config = dict(
    positions='learned',
    init_std_qkv=0.0197,
    lr=0.0144,
)
MLP neurons of a small language model. Each row is named by its layer, matrix (up: input weights) and neuron, and shows model dimensions 330-393. Each number is 200 + 20 x the weight over its row's rms, rounded and kept within 0 to 999.
Before each neuron's rows is what it responds to, as a language model described it from the Wikipedia text at the highest values.

Description: Words leading into dates
L7.up242,197,196,209,175,163,224,216,196,173,203,207,198,188,183,225,188,209,214,183,195,191,190,217,191,194,180,226,199,180,235,212,190,234,228,197,207,209,213,172,210,165,187,226,191,181,227,198,194,193,200,189,194,186,221,190,175,193,186,159,202,202,172,210,198

Description: Source/affiliation connectives
L6.up904,198,220,199,203,170,189,198,181,210,174,215,200,230,173,190,195,211,212,201,215,199,189,186,194,222,176,202,189,219,216,232,219,230,207,218,212,186,204,199,186,241,195,209,202,171,185,226,185,166,169,203,181,187,169,194,206,236,237,169,198,188,211,194,227

Description: Abstract measure and heading nouns
L9.up959,206,221,194,137,191,210,197,216,186,172,205,229,204,195,186,187,164,196,184,194,208,205,191,211,200,190,165,214,170,200,209,228,205,211,184,198,199,186,210,215,228,215,205,181,209,199,194,204,204,259,189,221,193,192,221,189,222,184,210,216,223,172,211,219

Description: Years in dates
L9.up548,154,238,224,222,192,211,248,206,185,192,213,191,216,222,219,207,197,194,172,207,217,192,215,215,128,187,231,163,199,173,224,193,199,208,231,211,224,218,163,212,200,193,202,190,186,212,260,217,188,241,178,221,210,216,225,201,199,198,224,180,211,218,192,215

Description: Field-label end before value
L6.up740,231,183,192,215,188,218,196,213,184,183,186,208,158,214,173,215,208,170,203,205,160,199,193,237,192,190,178,179,215,206,189,220,182,181,176,178,216,200,226,199,195,209,220,209,195,202,220,185,212,173,198,199,203,208,190,179,204,222,240,183,209,168,204,199

Description: Cited source names
L7.up644,184,195,209,212,193,217,198,157,194,208,196,225,208,210,207,200,219,169,206,202,199,173,197,221,199,193,229,193,211,231,220,213,237,197,222,241,162,195,196,215,205,205,191,180,180,219,217,180,190,154,203,202,165,201,185,190,205,217,209,183,230,203,185,226

Description: Standalone space before uncommon words
L9.up801,223,192,157,196,190,196,184,177,171,194,179,223,214,226,205,155,214,195,216,201,197,199,214,192,180,176,226,177,232,188,204,186,206,221,180,193,201,179,236,179,187,167,180,200,185,206,198,197,165,218,173,202,181,217,196,223,199,210,201,181,191,189,162,216

Description: Copula and its modifiers
L7.up967,193,190,228,199,240,181,177,201,170,221,232,208,224,177,201,201,191,228,181,196,204,176,168,191,196,188,177,206,204,182,207,223,185,206,188,191,177,183,195,223,241,198,217,212,220,194,225,175,188,218,185,209,217,191,220,208,185,214,186,204,173,169,237,217

Description: Sports and military terms
L6.up1050,197,161,208,179,203,237,217,226,213,217,218,191,193,212,190,186,231,205,201,201,204,171,226,193,190,188,213,166,201,193,178,190,221,223,224,210,167,206,200,212,175,241,213,221,165,206,193,216,266,201,200,198,196,232,194,206,199,236,244,170,245,208,228,175

Description: Field labels in tables/infoboxes
L9.up720,228,155,208,181,199,180,173,193,179,192,229,191,242,220,189,206,190,197,204,198,219,167,190,202,205,178,212,185,215,157,246,210,190,173,187,203,227,189,268,183,194,216,217,190,215,196,171,255,202,189,192,180,205,219,219,205,189,189,229,200,223,195,200,206

Description: Acronym pieces in parentheses
L6.up474,202,167,194,228,184,204,225,246,231,188,197,243,216,211,200,143,177,197,206,206,229,194,179,178,202,197,173,195,222,213,234,206,184,190,205,213,219,219,183,224,196,179,229,185,186,204,194,193,198,247,231,164,161,199,185,167,200,245,201,200,214,246,194,217

Description: Start of verb phrase
L7.up831,226,172,207,177,202,204,208,188,186,227,188,217,170,228,227,173,213,203,183,177,189,168,165,236,211,205,219,210,193,177,216,226,199,185,185,193,198,191,216,214,193,201,236,228,214,211,189,189,242,188,205,205,175,185,215,187,213,206,225,198,243,190,205,189

Description: Pre-verb slot after subject
L9.up714,199,198,194,179,184,160,198,164,222,202,171,184,205,214,196,196,207,184,196,210,197,183,172,197,225,209,212,193,240,195,188,184,191,189,199,196,221,188,207,179,186,207,220,176,194,266,220,197,211,210,186,194,236,186,204,222,158,217,189,191,176,234,219,194

Description: Punctuation after list items
L9.up392,225,224,190,185,203,185,207,225,231,218,201,190,208,189,215,194,221,178,193,207,193,191,196,185,191,193,226,192,212,219,171,196,212,205,204,184,169,204,202,207,183,194,215,206,208,203,180,187,214,199,199,237,175,197,233,231,212,194,175,223,211,175,239,198

Description: Punctuation after long phrases
L9.up82,195,178,214,209,206,192,212,168,211,198,220,223,215,218,202,199,228,196,196,221,215,233,187,191,197,173,192,201,198,188,215,198,204,215,209,199,205,219,226,208,194,210,204,199,190,208,186,222,191,202,259,206,194,198,199,169,202,186,202,179,162,219,163,196

Description: Word pieces and copulas
L7.up674,177,214,168,201,225,215,194,180,171,189,182,206,196,194,179,215,202,208,206,181,217,191,201,180,188,183,213,194,163,196,212,188,166,180,241,192,220,200,219,188,182,251,235,200,201,203,183,178,224,213,197,199,182,167,227,211,182,176,185,160,179,188,197,212

Description: Predicate start after subjects
L6.up858,177,162,199,175,171,206,230,202,183,206,214,189,218,216,192,185,229,193,204,216,181,188,219,229,167,173,174,210,201,218,212,218,163,158,194,238,198,192,202,213,183,211,196,180,201,190,187,142,187,233,220,200,213,181,219,190,177,217,188,192,236,228,192,183

Description: Upcoming year or time slot
L9.up130,179,208,186,200,174,213,251,206,201,208,187,191,192,173,220,220,220,198,200,179,198,169,184,179,189,203,192,189,191,201,203,192,186,205,162,218,205,186,207,219,218,222,196,187,233,203,210,205,201,217,194,192,234,174,182,220,221,189,189,179,166,184,176,229

Description: Lead-in to time expressions
L6.up655,237,190,153,209,155,199,224,177,251,225,227,191,223,190,220,188,197,203,199,180,208,191,236,210,216,227,187,202,198,187,209,168,202,173,166,212,181,210,203,205,181,210,227,210,214,210,194,190,183,200,197,195,220,175,219,172,177,225,179,192,192,201,200,185

Description: Acronyms and abbreviation pieces
L7.up995,194,221,186,210,183,221,202,193,191,239,184,164,201,225,225,194,194,237,203,228,213,178,164,170,194,209,220,195,202,203,200,215,167,207,197,181,184,227,201,206,226,230,199,221,207,204,175,216,195,212,168,192,206,220,221,211,178,176,188,232,199,191,199,187

Description: List separators mid-enumeration
L6.up944,183,207,237,147,212,224,211,186,215,194,230,198,217,204,163,232,182,261,183,207,201,203,211,201,193,162,230,193,186,222,215,193,209,240,200,198,206,196,200,172,177,195,218,183,214,173,240,206,210,182,197,219,129,188,199,197,167,183,182,204,211,193,195,230

Description: Standalone space token
L7.up1022,201,191,178,198,199,235,207,201,175,189,202,195,199,214,200,194,199,202,196,185,193,185,189,186,183,219,189,149,222,248,206,183,197,221,204,190,190,196,223,211,176,191,184,181,200,141,236,157,216,206,191,185,215,241,239,214,241,217,216,202,198,213,177,215

Description: Table header cells
L7.up1279,208,168,183,206,188,205,173,184,176,194,191,211,202,207,197,225,198,215,198,172,166,216,188,200,201,195,197,161,219,207,205,239,183,188,187,149,170,176,216,180,192,212,183,181,183,202,178,210,173,206,212,214,177,235,209,213,183,208,203,215,195,182,203,243

Description: Noun phrase heads
L6.up138,179,202,206,196,181,165,212,212,197,195,174,200,210,182,200,168,203,204,199,213,196,194,207,177,209,173,218,265,176,209,194,193,160,216,216,215,188,208,223,207,175,200,211,173,207,167,201,171,223,229,193,177,243,223,234,223,161,184,220,223,201,179,221,199

Description: Table cells, years, infinitives
L6.up481,178,208,208,197,189,209,196,180,206,208,216,193,182,211,177,187,221,174,188,223,186,209,175,159,165,201,217,189,178,197,221,159,181,190,229,218,167,191,196,157,178,184,211,205,214,187,200,170,187,218,202,186,211,183,187,185,209,187,218,212,199,193,244,215

Description: Copular linking verbs
L9.up322,227,191,232,197,178,215,191,193,199,188,182,178,226,228,226,191,183,195,231,241,168,185,210,219,189,210,244,219,215,213,191,224,202,179,217,199,230,208,222,180,217,187,182,185,182,185,169,213,171,214,199,200,229,230,249,165,213,181,187,195,220,197,186,175

Description: List-item boundaries
L7.up610,191,214,209,188,217,200,194,222,212,189,224,235,214,206,180,205,197,265,191,190,173,165,237,197,207,150,232,199,204,203,220,204,224,202,209,183,217,176,167,181,203,195,228,177,203,208,238,211,225,196,184,209,196,210,194,199,187,220,230,216,221,201,189,226

Description: Start of creative titles
L9.up109,170,203,184,194,175,169,205,184,217,205,203,182,233,186,190,160,214,240,210,224,210,189,185,192,187,191,245,200,182,163,200,190,192,237,216,178,191,162,184,169,211,208,185,201,234,231,201,179,185,191,220,212,187,180,191,204,174,196,199,182,232,166,175,202

Description: Mid-word pieces and -s endings
L6.up158,212,202,198,188,190,221,184,176,204,210,190,223,207,179,198,206,212,198,166,191,219,207,173,215,203,166,199,177,142,208,227,198,189,190,166,190,236,159,208,200,176,193,180,197,188,222,215,204,163,203,195,224,206,220,190,192,174,208,191,236,207,219,200,206

Description: List item endings
L9.up474,216,205,209,188,189,208,201,202,210,218,208,175,205,228,182,201,196,235,194,175,198,219,244,231,254,177,216,173,194,172,221,234,242,212,226,206,212,169,193,161,233,206,193,194,186,218,242,266,188,198,181,212,168,183,194,196,186,202,207,188,189,198,200,197

Description: Start of titles and names
L7.up21,239,146,236,179,190,155,222,192,234,212,206,227,183,216,209,186,193,207,186,236,168,213,187,217,188,176,197,200,203,224,201,188,219,213,222,194,212,191,182,198,224,230,233,189,182,185,211,222,176,192,187,193,186,247,184,198,198,215,196,243,177,184,196,210

Description: Standalone space token
L6.up482,233,199,207,160,192,199,209,160,182,175,161,171,210,176,185,224,228,181,186,179,210,176,216,178,209,193,189,162,208,192,232,204,198,233,188,164,200,192,235,172,177,201,196,230,206,173,222,178,197,184,164,201,212,211,223,216,201,221,167,189,220,172,205,176

Description: Start of creative titles
L6.up480,203,171,181,189,173,164,189,197,216,187,185,219,193,211,194,198,188,245,232,225,191,182,191,200,198,189,219,170,181,157,223,209,210,196,193,219,221,193,184,171,221,201,189,180,195,217,206,182,180,172,187,171,211,189,207,194,210,185,222,202,231,171,178,233

Description: Sport discipline names
L9.up337,197,212,196,200,180,163,185,190,223,216,214,176,201,164,175,185,209,210,191,195,220,144,215,214,152,193,176,186,194,212,214,239,199,220,236,182,205,152,173,202,195,202,190,230,227,220,200,204,205,196,206,189,171,172,217,207,203,206,217,213,208,199,172,187

Description: Team/event membership phrases
L7.up924,219,225,207,159,210,211,155,218,218,195,209,193,201,202,195,221,194,207,167,219,223,159,208,234,178,217,189,160,199,174,235,192,203,245,195,225,196,207,200,210,205,202,204,180,190,239,209,179,208,190,215,191,199,193,214,165,211,176,234,204,240,186,169,216

Description: Items inside lists
L6.up545,171,214,218,219,199,223,228,233,238,162,187,195,210,174,239,200,178,207,209,241,177,178,206,143,179,166,196,225,212,205,216,210,205,193,189,190,221,175,171,198,203,223,207,165,190,198,184,210,201,193,179,206,206,242,217,191,188,163,212,205,211,223,196,206

Description: Table and infobox cells
L7.up1073,173,191,221,180,197,189,223,172,183,183,185,231,196,169,180,202,154,207,207,172,190,205,176,201,166,202,233,202,205,181,198,207,199,199,165,199,294,218,222,181,195,230,183,181,230,205,243,209,229,189,193,160,181,198,169,191,207,192,205,196,187,169,209,169